config.toml
n_layer = 8
d_model = 320
n_head = 10
n_kv_head = 10
head_dim = 32
d_mlp = 832
vocab_size = 8192
activation = "swiglu"
norm = "rmsnorm"
norm_place = "pre"
norm_eps = 1e-05
positions = "rope"
rope_base = 10000.0
rope_fraction = 1.0
qk_norm = false
attn_scale = 0.177
bias = "none"
tie_embeddings = false
parallel_block = false
init = "normal"
init_std_qkv = 0.024
init_std_o = 0.0
init_std_up = 0.024
init_std_down = 0.0
optimizer = "ademamix"
lr = 0.000433
beta1 = 0.9
weight_decay = 0.44
lr_head = 0.00759
grad_clip = 1.0
warmup_steps = 288
schedule = "cos"
final_lr_fraction = 0.0
batch_tokens = 65536
seq_len = 512
doc_mask = true
train_tokens = 381000000
steps = 5814
dataset = "wikipedia_en"
MLP neurons of a small language model. Each row is named by its layer, matrix (gate and up: input weights) and neuron, and shows model dimensions 96-159. Each number is 50 + 10 x the weight over its row's rms, rounded and kept within 0 to 99. A neuron's up and down rows have the sign that makes its largest values positive.
After each neuron's rows, "fires on" lists the tokens most often at its 100 highest values on Wikipedia text that the model never trained on.

L2.gate145:32 46 35 62 48 65 50 55 50 41 39 45 51 52 52 48 45 41 28 64 37 48 48 54 39 60 38 43 39 36 55 42 43 60 45 43 65 61 57 38 60 42 48 45 47 46 53 63 49 51 57 57 64 72 39 49 43 41 49 52 49 53 49 69
L2.up145:33 48 67 44 54 59 38 52 66 36 62 47 62 45 55 40 63 60 63 37 69 64 41 41 46 48 61 36 40 46 52 32 31 45 42 58 41 56 37 55 43 46 66 35 25 69 56 43 67 43 51 53 60 47 42 58 50 58 55 41 48 56 36 51
fires on: "3", "4", "ach", "avi", "ev", "5"

L2.gate663:44 57 65 50 62 48 56 46 59 48 36 63 58 55 47 64 41 49 59 38 57 56 58 62 31 29 67 38 62 60 38 59 54 47 64 44 54 73 58 52 32 39 54 40 39 58 41 37 44 52 53 41 42 38 54 63 53 47 61 65 55 52 55 57
L2.up663:49 45 40 43 49 58 40 46 46 45 63 52 49 73 36 45 45 47 43 38 43 41 48 54 39 26 56 43 47 36 28 57 63 65 39 45 43 67 48 47 52 50 54 71 49 61 49 57 54 58 52 39 44 44 46 40 56 64 49 54 39 69 51 58
fires on: "_", " data", " police", " asked", " football"

L2.gate462:55 61 55 44 50 41 45 48 49 48 66 56 38 45 41 42 23 51 51 56 72 49 37 43 46 55 53 51 53 60 41 59 50 47 31 62 37 54 33 54 56 49 53 62 63 42 59 52 37 42 41 52 40 68 69 48 51 51 45 65 66 42 43 37
L2.up462:52 54 57 57 51 34 49 63 60 46 65 34 48 23 41 57 38 50 47 43 64 52 34 49 49 50 56 57 54 51 52 45 46 44 54 51 48 53 50 43 54 38 73 41 47 32 48 52 49 61 52 39 32 44 51 54 58 57 19 55 62 50 63 53
fires on: " E", " Country", "E", "e"

L2.gate545:53 60 42 59 60 56 56 53 51 58 51 56 32 46 56 48 36 43 30 36 44 61 40 50 49 58 46 64 33 40 42 47 37 49 39 59 38 60 55 42 47 55 58 51 58 35 47 62 29 43 47 49 55 47 68 55 60 55 45 53 51 64 56 48
L2.up545:60 63 46 29 64 66 55 57 69 60 53 73 61 68 61 48 41 47 22 43 43 56 50 32 54 56 50 32 61 63 51 52 48 65 31 62 62 47 35 45 52 56 62 57 59 69 42 54 29 46 58 49 55 40 52 48 57 43 33 35 51 68 74 61
fires on: "7", "8", "ing", "9", " ="

L2.gate99:38 42 52 51 50 34 52 38 42 56 58 49 78 44 54 54 60 49 48 51 51 44 22 53 43 35 39 49 47 59 55 40 57 53 78 49 53 43 49 41 64 38 48 36 40 50 59 56 57 46 60 33 43 41 73 52 46 58 46 63 42 57 42 45
L2.up99:39 53 39 53 69 53 49 43 24 49 63 62 66 37 56 48 65 52 42 51 35 48 27 56 60 30 43 41 48 59 48 44 51 56 44 35 40 48 52 59 52 38 72 57 38 53 64 47 51 54 58 37 44 53 54 49 41 54 36 43 56 37 55 53
fires on: " Group", " line", " group", " network", " route", " number"

L2.gate92:23 48 22 51 45 44 55 53 43 57 35 58 44 50 64 42 67 44 76 52 45 78 46 67 38 48 56 56 43 40 47 59 33 65 48 39 40 49 28 59 41 69 57 48 49 45 52 43 56 45 70 28 42 40 41 43 59 57 33 54 51 41 52 50
L2.up92:51 50 52 56 66 52 64 61 52 45 40 51 27 35 51 66 41 59 53 55 58 37 41 49 50 54 52 49 53 42 46 45 44 59 49 33 52 75 39 58 35 51 48 37 68 49 42 51 43 61 42 51 38 37 51 71 54 60 53 33 55 63 58 70
fires on: " of", "t", "1", "in", "ox", ":"

L2.gate63:46 44 57 52 54 51 68 37 60 56 50 60 52 57 39 73 42 50 71 61 60 56 60 61 41 39 45 47 53 45 51 51 44 33 53 40 44 55 52 56 53 43 60 47 46 63 45 42 32 53 54 56 60 53 45 65 55 55 39 37 54 56 45 56
L2.up63:56 44 39 71 49 44 49 48 64 40 38 53 39 34 57 55 48 43 47 49 61 52 51 46 63 42 46 52 50 33 49 54 49 39 64 48 31 60 66 53 60 52 47 46 50 60 46 37 28 52 41 67 52 52 48 47 48 55 53 37 64 47 67 48
fires on: " played", " /", " −", " Win", " made"

L2.gate608:34 59 38 37 45 46 56 40 48 62 46 44 53 37 43 53 66 54 36 43 48 49 49 70 42 55 57 49 57 47 39 55 57 39 57 49 54 48 45 52 45 49 41 73 54 53 62 47 51 54 40 66 56 38 71 36 44 30 58 45 55 45 53 40
L2.up608:46 49 43 32 68 38 47 67 53 54 47 53 57 40 57 49 47 55 47 39 54 49 58 50 53 41 48 47 47 60 22 55 52 48 35 51 39 56 48 52 52 42 53 73 56 51 41 46 62 71 31 47 42 44 36 71 47 46 46 37 32 44 58 59
fires on: " from", " in", "1", " as"

L2.gate486:48 56 30 52 36 46 51 49 41 59 54 39 58 53 37 59 45 45 39 44 58 54 44 20 28 49 68 52 41 38 35 66 56 63 49 67 40 40 37 38 33 34 36 58 59 40 52 52 46 35 59 29 43 69 56 55 36 66 48 46 44 48 50 38
L2.up486:55 80 36 29 32 56 32 39 45 69 44 41 45 54 48 47 38 43 16 39 48 48 54 40 37 48 61 53 54 47 42 51 44 61 48 63 57 40 43 50 41 44 43 55 48 41 50 57 49 47 43 33 63 77 53 50 42 56 56 45 48 50 59 53
fires on: "9"

L2.gate549:45 56 39 61 43 55 52 47 51 47 48 39 66 54 66 62 41 64 46 60 53 38 46 49 65 42 51 49 59 68 58 43 53 38 59 63 49 44 38 49 59 67 29 52 49 44 46 46 40 55 46 51 41 43 48 44 32 51 52 54 60 50 39 54
L2.up549:51 72 46 36 46 40 43 39 59 59 53 48 44 51 53 45 43 59 49 48 46 51 63 41 59 68 47 51 39 57 49 59 47 72 46 60 33 45 56 51 53 52 38 42 61 47 50 51 43 47 55 35 35 62 40 53 70 63 55 54 47 58 48 46
fires on: "s", " dis", " as", "\n", " W", " Bal"

L2.gate583:69 38 49 58 62 29 64 42 68 64 54 53 24 51 39 41 50 64 42 50 47 40 48 43 60 62 55 48 36 30 51 55 48 50 37 54 66 50 65 54 29 38 59 52 32 42 47 53 57 43 35 47 42 41 55 56 66 46 42 60 47 53 70 43
L2.up583:63 44 47 43 50 37 47 52 65 55 44 51 40 41 47 44 51 54 24 33 32 47 37 46 33 47 65 62 42 37 43 35 42 43 37 51 43 42 67 53 51 43 51 52 46 34 46 44 52 28 34 65 38 53 61 44 44 46 35 65 52 52 65 27
fires on: "8", "7"

L2.gate355:60 49 41 55 44 61 50 50 53 57 44 59 60 41 61 52 70 59 65 60 55 51 53 32 47 54 66 51 58 40 57 41 52 37 49 37 48 30 37 40 52 57 59 45 55 54 56 28 40 56 50 36 60 73 63 61 31 54 14 56 50 50 54 54
L2.up355:46 44 39 47 37 55 36 52 65 59 34 65 54 36 46 39 72 57 73 55 62 58 43 45 42 50 48 55 61 89 49 55 52 58 51 45 55 39 52 36 45 52 65 57 40 61 43 47 43 68 50 51 65 42 39 67 42 34 36 34 38 53 40 32
fires on: " ==", " to", "P", "ion", " San"

L2.gate402:41 40 45 39 54 50 49 44 56 62 56 66 54 68 49 52 48 48 49 41 44 44 53 30 60 45 74 61 41 66 33 42 42 63 55 67 55 47 31 36 48 69 59 35 47 64 51 60 52 44 56 51 52 67 53 51 47 41 41 42 34 33 55 48
L2.up402:45 30 32 71 62 41 38 66 58 50 52 54 64 45 56 55 58 49 56 45 43 47 27 59 63 38 57 48 67 68 47 29 39 49 59 59 55 53 46 30 45 49 58 44 43 49 37 51 40 44 58 34 57 65 49 57 40 54 40 31 28 51 44 47
fires on: "7", "8", "|", " household", " for"

L2.gate148:55 41 53 55 58 38 53 77 49 52 33 65 68 56 57 60 63 30 47 57 46 39 51 43 40 59 40 43 39 50 48 41 47 52 74 55 60 38 49 46 55 38 53 55 45 40 58 60 57 54 57 48 44 23 71 59 48 49 49 32 47 20 43 57
L2.up148:48 51 50 44 55 37 39 57 61 54 49 40 36 47 58 68 59 58 46 54 55 50 48 41 49 56 49 47 38 63 52 50 64 51 59 57 34 47 53 61 59 35 64 34 54 61 53 46 63 50 48 43 54 62 49 58 52 47 66 34 65 44 31 57
fires on: " number", " for", " within", " L", " M", " PhD"

L2.gate57:63 71 47 45 50 59 40 48 37 50 57 64 69 47 64 43 59 52 56 34 52 44 41 42 60 65 46 62 46 49 52 37 52 51 68 50 47 34 38 49 46 57 42 53 56 44 57 52 54 34 32 36 30 58 73 34 30 47 37 42 51 56 60 49
L2.up57:64 60 65 40 38 48 48 51 40 48 52 35 65 68 48 57 39 55 51 50 44 36 44 61 40 62 42 58 49 56 61 54 51 60 54 67 54 52 43 56 45 61 60 58 58 49 50 65 53 53 45 18 50 61 60 34 55 58 59 44 50 68 47 54
fires on: "ing", "s", " Fe", "6"

L2.gate431:57 62 44 70 45 51 61 50 52 44 52 45 43 54 48 49 45 52 55 43 61 62 45 46 46 49 44 58 41 58 55 46 34 51 52 55 44 55 61 51 32 57 79 52 32 51 43 53 47 47 49 43 52 48 45 42 60 47 58 54 49 51 55 39
L2.up431:75 58 40 61 26 44 50 51 45 45 70 38 43 52 62 50 46 42 55 36 48 63 48 28 40 63 55 44 49 45 49 41 45 55 37 62 45 42 38 40 30 52 73 49 43 33 48 58 52 47 49 39 57 59 54 35 70 51 51 46 54 46 41 38
fires on: "\n", " for"

L2.gate153:32 37 59 56 51 64 60 31 58 47 49 35 51 47 44 29 58 54 50 50 54 57 49 59 36 44 47 51 53 56 39 56 61 50 57 37 63 42 53 46 24 51 43 51 43 44 57 42 59 40 54 58 49 40 60 44 29 48 50 74 35 54 51 49
L2.up153:66 47 50 58 68 55 54 53 50 66 57 47 44 51 45 51 48 35 53 42 62 50 42 52 35 41 54 60 73 48 64 62 36 39 60 33 57 45 44 54 29 62 50 35 63 38 71 26 42 51 78 58 53 37 49 41 58 45 57 54 51 49 48 47
fires on: "-", " is", " was", "S", " November"

L2.gate135:43 51 53 48 41 41 48 44 47 47 55 50 35 32 58 68 55 59 62 60 22 58 51 45 58 41 48 68 55 46 56 74 46 35 49 46 58 41 72 43 64 70 27 51 72 73 56 27 43 40 57 34 52 33 48 49 56 51 57 66 43 43 58 37
L2.up135:63 68 70 17 51 56 56 45 49 46 57 44 38 29 63 72 37 54 52 61 46 41 41 27 48 45 36 55 60 65 46 53 44 36 49 53 62 54 54 56 67 41 33 33 48 49 67 35 59 68 32 48 59 57 44 52 33 40 47 55 53 43 48 46
fires on: " of", " Title", ":", " Swing", " Pts", " his"

L2.gate297:64 68 34 38 80 26 33 45 50 38 57 58 56 30 43 43 38 57 27 51 64 45 51 62 34 54 29 46 34 52 45 35 57 61 33 40 36 55 38 37 50 50 41 49 39 47 30 62 59 58 54 63 54 59 54 42 35 39 58 55 52 40 53 52
L2.up297:50 62 54 22 60 45 40 28 57 47 46 51 52 41 55 32 33 50 58 53 64 54 52 62 44 40 31 53 42 49 55 52 41 52 39 50 48 58 55 38 52 56 38 63 29 56 42 41 60 50 51 56 60 48 63 48 53 34 57 55 58 59 55 49
fires on: "s", "3", "des"

L2.gate218:48 54 35 39 61 64 57 48 37 50 59 64 37 46 58 46 40 48 59 53 50 58 45 45 50 47 52 44 50 62 45 50 38 65 58 65 40 30 39 60 39 41 48 54 43 68 53 45 52 53 50 61 45 47 48 43 53 36 51 19 53 37 41 43
L2.up218:53 60 54 32 63 51 45 46 47 50 52 62 58 45 57 50 40 29 51 53 50 26 49 60 44 41 55 56 67 67 49 51 45 60 38 46 46 47 55 63 36 43 76 54 59 45 68 46 44 44 51 49 62 40 33 58 57 66 36 33 49 51 61 49
fires on: "1", "S", "ing", "O", "0", "ting"

L2.gate25:61 44 59 51 49 44 60 39 53 57 56 40 54 35 44 61 61 56 57 56 53 45 35 68 69 62 40 49 50 43 46 57 41 47 72 51 40 44 37 34 61 48 45 38 44 53 69 50 41 61 70 56 34 36 59 49 35 63 45 52 40 40 42 49
L2.up25:67 46 48 46 57 59 59 43 65 63 33 48 56 68 35 60 60 60 58 61 57 55 26 51 65 59 42 66 55 58 51 56 32 48 39 27 36 52 62 43 50 64 46 49 37 39 61 53 40 46 58 48 43 49 51 67 57 50 54 35 62 56 53 44
fires on: " to", " ", " is", " can", "-", "–"

L2.gate327:54 58 49 44 58 41 42 44 45 47 61 53 47 42 59 42 53 46 47 28 59 33 62 75 39 52 43 32 53 61 44 68 46 49 56 52 35 61 45 50 50 49 41 72 44 58 50 58 56 60 45 34 35 40 39 46 42 58 47 46 60 35 52 47
L2.up327:53 50 46 59 51 48 64 52 49 36 50 40 82 51 53 52 38 44 55 49 46 32 49 41 41 47 43 37 52 54 44 32 49 69 55 55 48 40 63 53 79 39 43 59 63 50 40 47 42 47 54 39 39 50 57 50 45 40 66 37 35 41 67 42
fires on: " as", ":", "ed", " from", "I"

L2.gate359:36 62 58 53 63 42 49 59 61 42 46 49 53 57 53 49 46 57 43 32 49 61 51 46 46 35 50 33 50 42 31 73 53 34 52 40 67 55 39 49 51 49 41 62 39 51 53 46 48 47 51 48 34 67 76 50 46 43 54 48 66 39 52 61
L2.up359:50 62 56 55 51 55 45 73 57 46 53 73 42 38 48 44 49 45 41 45 46 48 56 34 60 36 55 25 55 60 43 44 39 53 40 36 57 40 40 49 52 37 57 60 48 42 56 66 56 65 44 49 62 61 68 54 58 41 71 33 48 54 46 60
fires on: "di", "si", "ani", "mi", "pi", "li"

L2.gate615:52 34 56 45 61 47 37 53 54 77 66 34 56 49 50 46 46 42 23 38 46 34 38 52 47 58 67 64 35 35 49 44 64 60 51 52 45 27 30 51 63 48 32 52 50 43 33 59 43 27 38 53 43 56 49 57 34 48 49 60 56 56 51 58
L2.up615:58 35 49 63 55 35 41 61 49 58 50 49 48 50 58 65 67 49 51 47 42 25 47 36 44 53 52 52 54 49 66 45 53 42 72 46 59 52 57 36 63 57 35 62 46 58 33 43 46 42 62 65 51 56 61 30 39 61 47 59 42 43 60 45
fires on: "7", "8", "6", ".", "3", " of"

L2.gate826:33 39 54 52 45 50 44 42 48 49 76 48 61 57 53 52 36 46 31 41 60 43 58 65 46 49 62 40 39 48 49 55 42 61 56 52 24 57 51 48 51 31 65 56 66 62 50 34 46 48 45 47 52 29 58 67 55 49 49 52 54 41 65 54
L2.up826:63 50 55 62 77 67 64 71 47 32 58 66 56 51 59 50 71 26 57 59 53 52 48 59 49 39 45 36 65 56 49 42 45 43 52 44 43 39 68 59 57 35 55 52 60 38 41 41 46 49 46 35 49 58 54 57 63 63 36 50 48 48 43 69
fires on: "S", "0", " has", "hi", " have", "N"

L2.gate187:51 68 47 46 53 42 43 55 41 52 43 42 34 41 64 53 66 54 77 42 34 66 44 56 31 46 48 59 46 53 70 79 51 47 42 44 49 53 52 58 49 53 56 46 34 64 63 31 43 50 67 42 49 60 42 56 50 38 46 46 62 38 57 44
L2.up187:44 63 30 57 57 64 53 62 40 49 47 51 35 57 63 42 43 31 67 48 53 53 37 47 33 44 51 63 35 66 55 64 58 52 59 36 35 50 54 45 46 50 51 42 58 56 54 37 48 53 47 42 53 62 58 44 42 41 66 36 55 46 76 64
fires on: " of", " number", ":", " top", " Top"

L2.gate211:54 37 26 49 45 58 58 55 67 56 57 35 52 61 46 51 53 41 62 38 40 57 47 43 39 52 71 48 52 43 53 38 64 57 53 57 63 64 56 36 63 46 38 61 71 26 47 57 42 36 69 46 52 49 54 48 48 47 40 53 38 43 52 55
L2.up211:33 37 42 49 44 47 69 61 61 64 53 57 58 62 59 35 68 36 62 59 43 52 61 47 41 48 69 43 76 35 58 43 60 46 55 35 47 63 52 55 46 44 42 54 64 42 40 41 53 46 41 49 40 55 61 43 42 73 44 44 66 50 74 52
fires on: " O", "2", "ed", " of", "d"

L2.gate552:46 65 47 53 46 43 44 77 46 62 48 59 70 49 45 64 50 51 33 52 45 33 65 46 57 43 40 67 55 53 44 49 31 47 52 50 57 47 38 43 53 69 49 50 61 58 42 49 55 51 48 52 56 47 42 57 51 39 54 41 34 58 36 63
L2.up552:41 57 53 44 48 39 39 59 56 50 51 49 35 43 64 50 50 42 43 44 47 28 48 41 43 51 61 46 65 57 59 59 46 51 63 61 48 52 56 37 57 58 62 42 51 50 35 43 64 53 45 63 46 25 49 61 55 42 75 63 55 55 53 56
fires on: "3", "+", "let", "ur", "k", "te"

L2.gate466:49 38 45 35 27 56 52 50 49 55 58 54 48 52 61 47 55 28 71 45 62 65 48 36 32 53 49 54 48 56 51 76 45 27 65 57 70 40 50 56 31 53 62 56 68 43 48 56 63 56 56 48 42 57 48 54 60 57 54 46 62 51 53 44
L2.up466:55 43 46 71 33 58 71 58 27 50 58 58 32 56 42 52 56 29 49 41 52 62 32 43 26 67 46 62 25 60 52 54 56 47 67 50 48 53 58 38 44 32 53 54 60 38 60 41 59 48 49 45 57 61 50 43 50 44 51 66 35 48 43 48
fires on: "6", " from", "le", "al", "in", " –"

L2.gate593:52 68 55 38 44 50 46 60 35 44 60 63 42 58 64 66 66 54 66 44 47 49 56 48 42 38 35 60 59 63 53 36 31 46 57 70 50 50 62 51 48 66 43 46 48 66 58 63 65 45 73 51 51 56 46 52 57 55 58 48 33 42 51 40
L2.up593:57 56 53 45 58 46 54 56 40 53 55 39 33 39 49 66 41 66 51 53 47 47 58 34 32 36 43 45 48 44 45 56 59 68 61 37 48 50 44 39 48 51 36 28 74 53 72 57 56 38 49 56 39 61 62 37 47 54 60 58 59 32 62 49
fires on: ":", " by", "0", " of", " label"

L2.gate414:52 36 41 50 49 40 47 31 29 76 68 55 58 43 48 61 49 57 54 37 58 34 41 61 42 55 42 64 45 65 45 73 67 53 74 55 42 51 31 40 36 37 33 50 59 71 48 58 58 41 40 52 39 51 57 38 28 63 51 65 39 43 57 41
L2.up414:46 58 51 57 43 28 44 62 51 51 41 61 66 50 53 46 47 47 50 28 44 28 52 68 45 51 47 46 49 44 44 39 51 55 56 58 51 58 49 50 55 51 67 45 43 51 38 42 49 45 50 31 56 47 57 55 58 42 46 68 82 38 53 44
fires on: " number", " line", " form", " network", " culture", " distribution"

L2.gate725:55 36 44 50 58 40 50 42 43 50 46 50 33 38 61 60 42 41 47 43 51 55 27 46 50 47 63 57 66 41 47 58 50 72 35 65 34 37 41 43 38 51 42 73 49 53 49 41 25 37 44 60 34 52 35 46 63 63 49 56 58 76 48 39
L2.up725:50 40 29 54 47 49 49 70 56 36 65 35 50 60 51 46 49 53 46 37 45 37 55 37 38 52 41 63 58 53 57 39 52 33 44 46 39 52 38 59 44 55 44 56 42 57 50 72 64 40 33 54 63 55 41 56 42 48 37 43 59 59 43 49
fires on: "8", ".", " −", "2"

L2.gate447:30 50 43 60 54 57 56 57 52 52 48 49 61 33 37 39 48 51 53 49 64 52 44 30 55 56 49 57 54 30 61 40 48 43 41 43 58 55 32 35 52 49 49 49 34 51 42 52 49 35 55 34 50 50 49 40 62 45 64 44 66 48 64 40
L2.up447:51 29 25 69 40 62 54 72 51 57 55 39 45 44 52 58 49 43 51 83 54 58 41 60 59 46 63 62 47 48 60 41 41 40 47 50 58 52 42 63 58 43 52 51 32 56 58 41 57 51 38 47 50 48 56 38 67 40 56 39 44 57 30 61
fires on: "4", "5", "8", "7", "3", " Stadium"

L2.gate737:38 42 57 47 46 45 52 55 50 54 43 51 59 61 50 33 32 35 47 38 32 39 55 41 31 51 55 33 59 65 41 41 57 58 48 72 44 42 55 71 46 48 71 53 57 64 37 50 42 51 43 36 43 46 59 56 53 31 43 47 41 57 48 54
L2.up737:68 47 37 36 45 54 48 43 48 59 51 61 42 51 48 40 51 54 54 45 59 55 59 61 48 47 59 52 37 39 37 59 47 43 38 54 31 36 44 47 39 65 62 59 69 58 34 46 52 60 42 49 43 51 66 53 64 60 43 40 51 43 51 41
fires on: "\n", "O", "S", "cre", " ex", "C"

L2.gate736:58 53 56 64 56 55 54 44 44 40 46 54 54 56 54 26 44 50 55 46 49 57 47 30 57 40 34 55 28 56 50 46 75 56 65 51 50 43 46 57 35 56 58 44 39 41 50 51 34 55 37 63 55 45 45 50 55 38 60 57 51 56 49 54
L2.up736:57 41 52 66 37 49 45 47 47 63 51 47 31 57 40 30 45 53 66 49 43 61 44 44 56 51 34 48 42 51 67 62 58 44 61 32 49 40 57 63 53 42 57 56 49 48 55 48 55 57 40 65 62 47 37 59 59 45 57 58 56 51 41 53
fires on: " one", " All", "7", "6", "al", " for"

L2.gate74:40 40 46 46 55 35 56 44 53 51 38 49 66 42 59 65 43 73 32 68 47 48 49 45 66 59 39 48 53 49 58 41 57 61 55 58 46 48 35 57 55 41 37 65 46 63 42 76 48 63 41 71 45 56 50 50 62 45 66 39 62 49 59 64
L2.up74:35 45 37 47 51 45 69 34 78 77 51 62 59 46 52 57 44 57 27 57 47 49 37 29 47 60 47 52 47 54 43 59 57 63 52 44 55 40 49 36 35 46 54 40 36 57 52 54 56 58 58 63 40 40 55 51 58 51 61 55 36 49 65 33
fires on: "8", "1", "7", " ", "ised"

L2.gate772:48 52 32 39 63 50 44 53 59 37 49 48 52 65 50 60 40 58 64 53 68 61 60 52 31 52 63 51 51 39 50 69 46 53 39 43 42 45 50 35 62 39 56 36 49 45 40 44 50 58 36 26 47 41 54 64 42 50 47 60 49 33 54 53
L2.up772:34 58 46 34 51 40 41 59 42 37 70 48 50 68 45 40 34 38 50 36 54 54 55 50 51 56 37 52 49 47 55 56 54 50 59 58 51 38 50 44 52 50 41 69 65 51 28 57 47 25 39 44 34 56 57 53 40 34 59 53 55 54 59 64
fires on: " of", ".", "6", "burn", " shoot", "pound"

L2.gate144:43 37 53 34 60 51 53 52 52 61 40 57 54 52 54 57 45 56 30 64 52 60 46 52 47 42 48 45 49 48 68 54 71 49 62 39 61 47 40 39 48 51 47 34 44 39 65 76 65 58 45 59 47 63 51 61 50 32 55 46 49 43 48 58
L2.up144:53 41 49 50 37 72 73 65 49 40 32 49 65 54 54 64 46 44 65 60 51 62 41 48 79 49 58 55 65 70 57 48 54 53 54 47 47 51 58 54 67 42 46 61 49 43 39 44 43 44 54 37 46 43 62 49 63 66 50 39 53 59 55 50
fires on: "-", "2", "ur", "7", "8", "1"

L2.gate788:57 59 30 50 57 60 63 44 54 64 43 43 58 48 48 66 54 40 47 29 51 50 50 35 46 53 44 57 51 56 60 59 50 48 30 49 47 63 64 38 57 56 57 33 48 53 43 38 32 61 79 16 52 67 35 58 52 54 53 36 44 62 45 46
L2.up788:49 55 32 46 60 60 69 47 65 63 44 51 60 50 47 58 65 37 46 35 66 50 48 46 42 55 44 49 51 58 55 51 38 42 44 47 51 46 50 42 59 60 54 22 54 43 48 53 32 54 67 32 57 52 37 66 55 54 40 23 48 58 51 34
fires on: " to", " could", " can"

L2.gate270:44 57 44 48 67 56 44 34 65 44 57 43 60 40 50 56 45 46 39 68 56 45 60 48 55 51 43 64 55 51 39 53 50 72 59 39 49 61 35 36 40 39 39 64 73 48 42 52 38 32 62 43 48 50 36 53 38 34 37 52 60 31 55 57
L2.up270:70 46 57 59 61 51 47 39 49 59 60 60 35 49 44 55 52 56 71 42 70 39 60 45 49 44 44 71 51 55 50 57 47 66 52 48 63 42 41 52 38 46 54 34 61 52 43 65 35 48 46 47 41 60 46 43 59 44 75 38 55 68 50 59
fires on: "s"

L2.gate65:57 53 46 57 46 54 48 63 42 43 42 48 42 68 49 25 41 32 49 64 56 41 46 36 65 55 52 32 60 58 53 36 34 60 53 55 30 61 30 54 68 39 49 55 29 40 33 54 55 43 52 47 51 48 42 59 46 43 64 42 57 49 59 53
L2.up65:52 47 58 54 46 56 70 49 61 48 41 28 73 55 64 31 58 46 62 59 51 62 53 59 44 35 63 52 62 37 38 44 46 67 41 43 42 55 67 41 54 40 56 59 61 58 50 59 44 34 38 48 42 60 53 54 50 57 48 30 58 54 61 52
fires on: "ed", "0", "ated"

L2.gate29:35 60 53 49 50 48 56 52 28 31 52 65 30 45 67 39 48 43 57 60 57 45 57 72 43 36 38 25 54 53 36 36 43 47 35 58 73 54 49 69 39 55 54 58 40 53 46 44 53 43 54 50 51 48 54 59 57 56 61 48 57 51 59 63
L2.up29:42 48 55 53 70 57 52 64 49 63 58 61 53 39 71 53 60 32 60 49 61 52 52 60 38 42 32 41 68 52 47 56 50 68 54 41 61 61 42 53 46 33 26 62 48 51 40 37 36 43 58 73 47 53 57 55 44 57 52 50 43 50 41 62
fires on: " found", " made", "d", " as", "ed", " carried"

L2.gate541:48 62 44 40 55 49 36 73 50 47 57 55 48 57 53 63 49 49 51 34 60 37 47 62 43 51 62 52 30 58 42 51 35 47 47 37 48 51 53 64 41 58 45 38 38 41 65 63 51 50 56 35 46 71 45 33 27 66 36 45 53 43 51 54
L2.up541:37 36 49 45 40 41 39 34 43 57 46 59 41 29 44 54 68 53 52 45 42 51 62 42 33 38 56 56 48 65 35 72 39 39 47 55 54 25 63 49 41 69 58 67 43 58 44 35 69 35 51 54 47 49 45 54 63 46 43 52 44 52 61 57
fires on: "ki", "i", "4", "9", "shi", "3"

L2.gate589:51 57 64 41 59 85 66 58 36 38 43 54 45 54 50 51 50 41 57 60 50 41 58 44 61 49 62 32 59 53 43 52 48 67 51 59 56 61 48 62 37 47 49 51 52 34 47 59 44 50 56 35 35 46 58 56 49 40 76 38 51 33 67 77
L2.up589:47 59 63 42 48 50 53 63 41 40 60 61 47 51 48 26 67 41 39 59 38 48 38 39 61 52 48 54 51 52 49 64 43 42 52 46 55 53 34 41 51 47 50 51 63 51 30 60 43 49 40 31 58 48 45 54 65 32 53 48 46 51 50 55
fires on: " as", "d", " of", "ed", " said", " claimed"

L2.gate429:53 47 38 72 65 67 72 56 34 57 43 58 46 52 63 72 63 40 56 41 44 64 43 36 45 37 52 63 41 48 49 51 57 43 44 62 58 43 50 37 57 57 58 46 45 50 55 58 59 29 63 57 38 46 41 52 53 58 42 53 59 43 30 48
L2.up429:61 74 58 47 55 62 51 59 43 58 64 65 49 54 80 63 53 52 66 56 65 66 52 40 65 49 40 49 39 74 52 45 46 62 47 45 62 53 45 42 41 48 43 49 54 41 57 61 52 51 51 33 53 43 45 61 69 42 34 46 46 48 40 44
fires on: ")", "1", " of", " in", "|", "\n"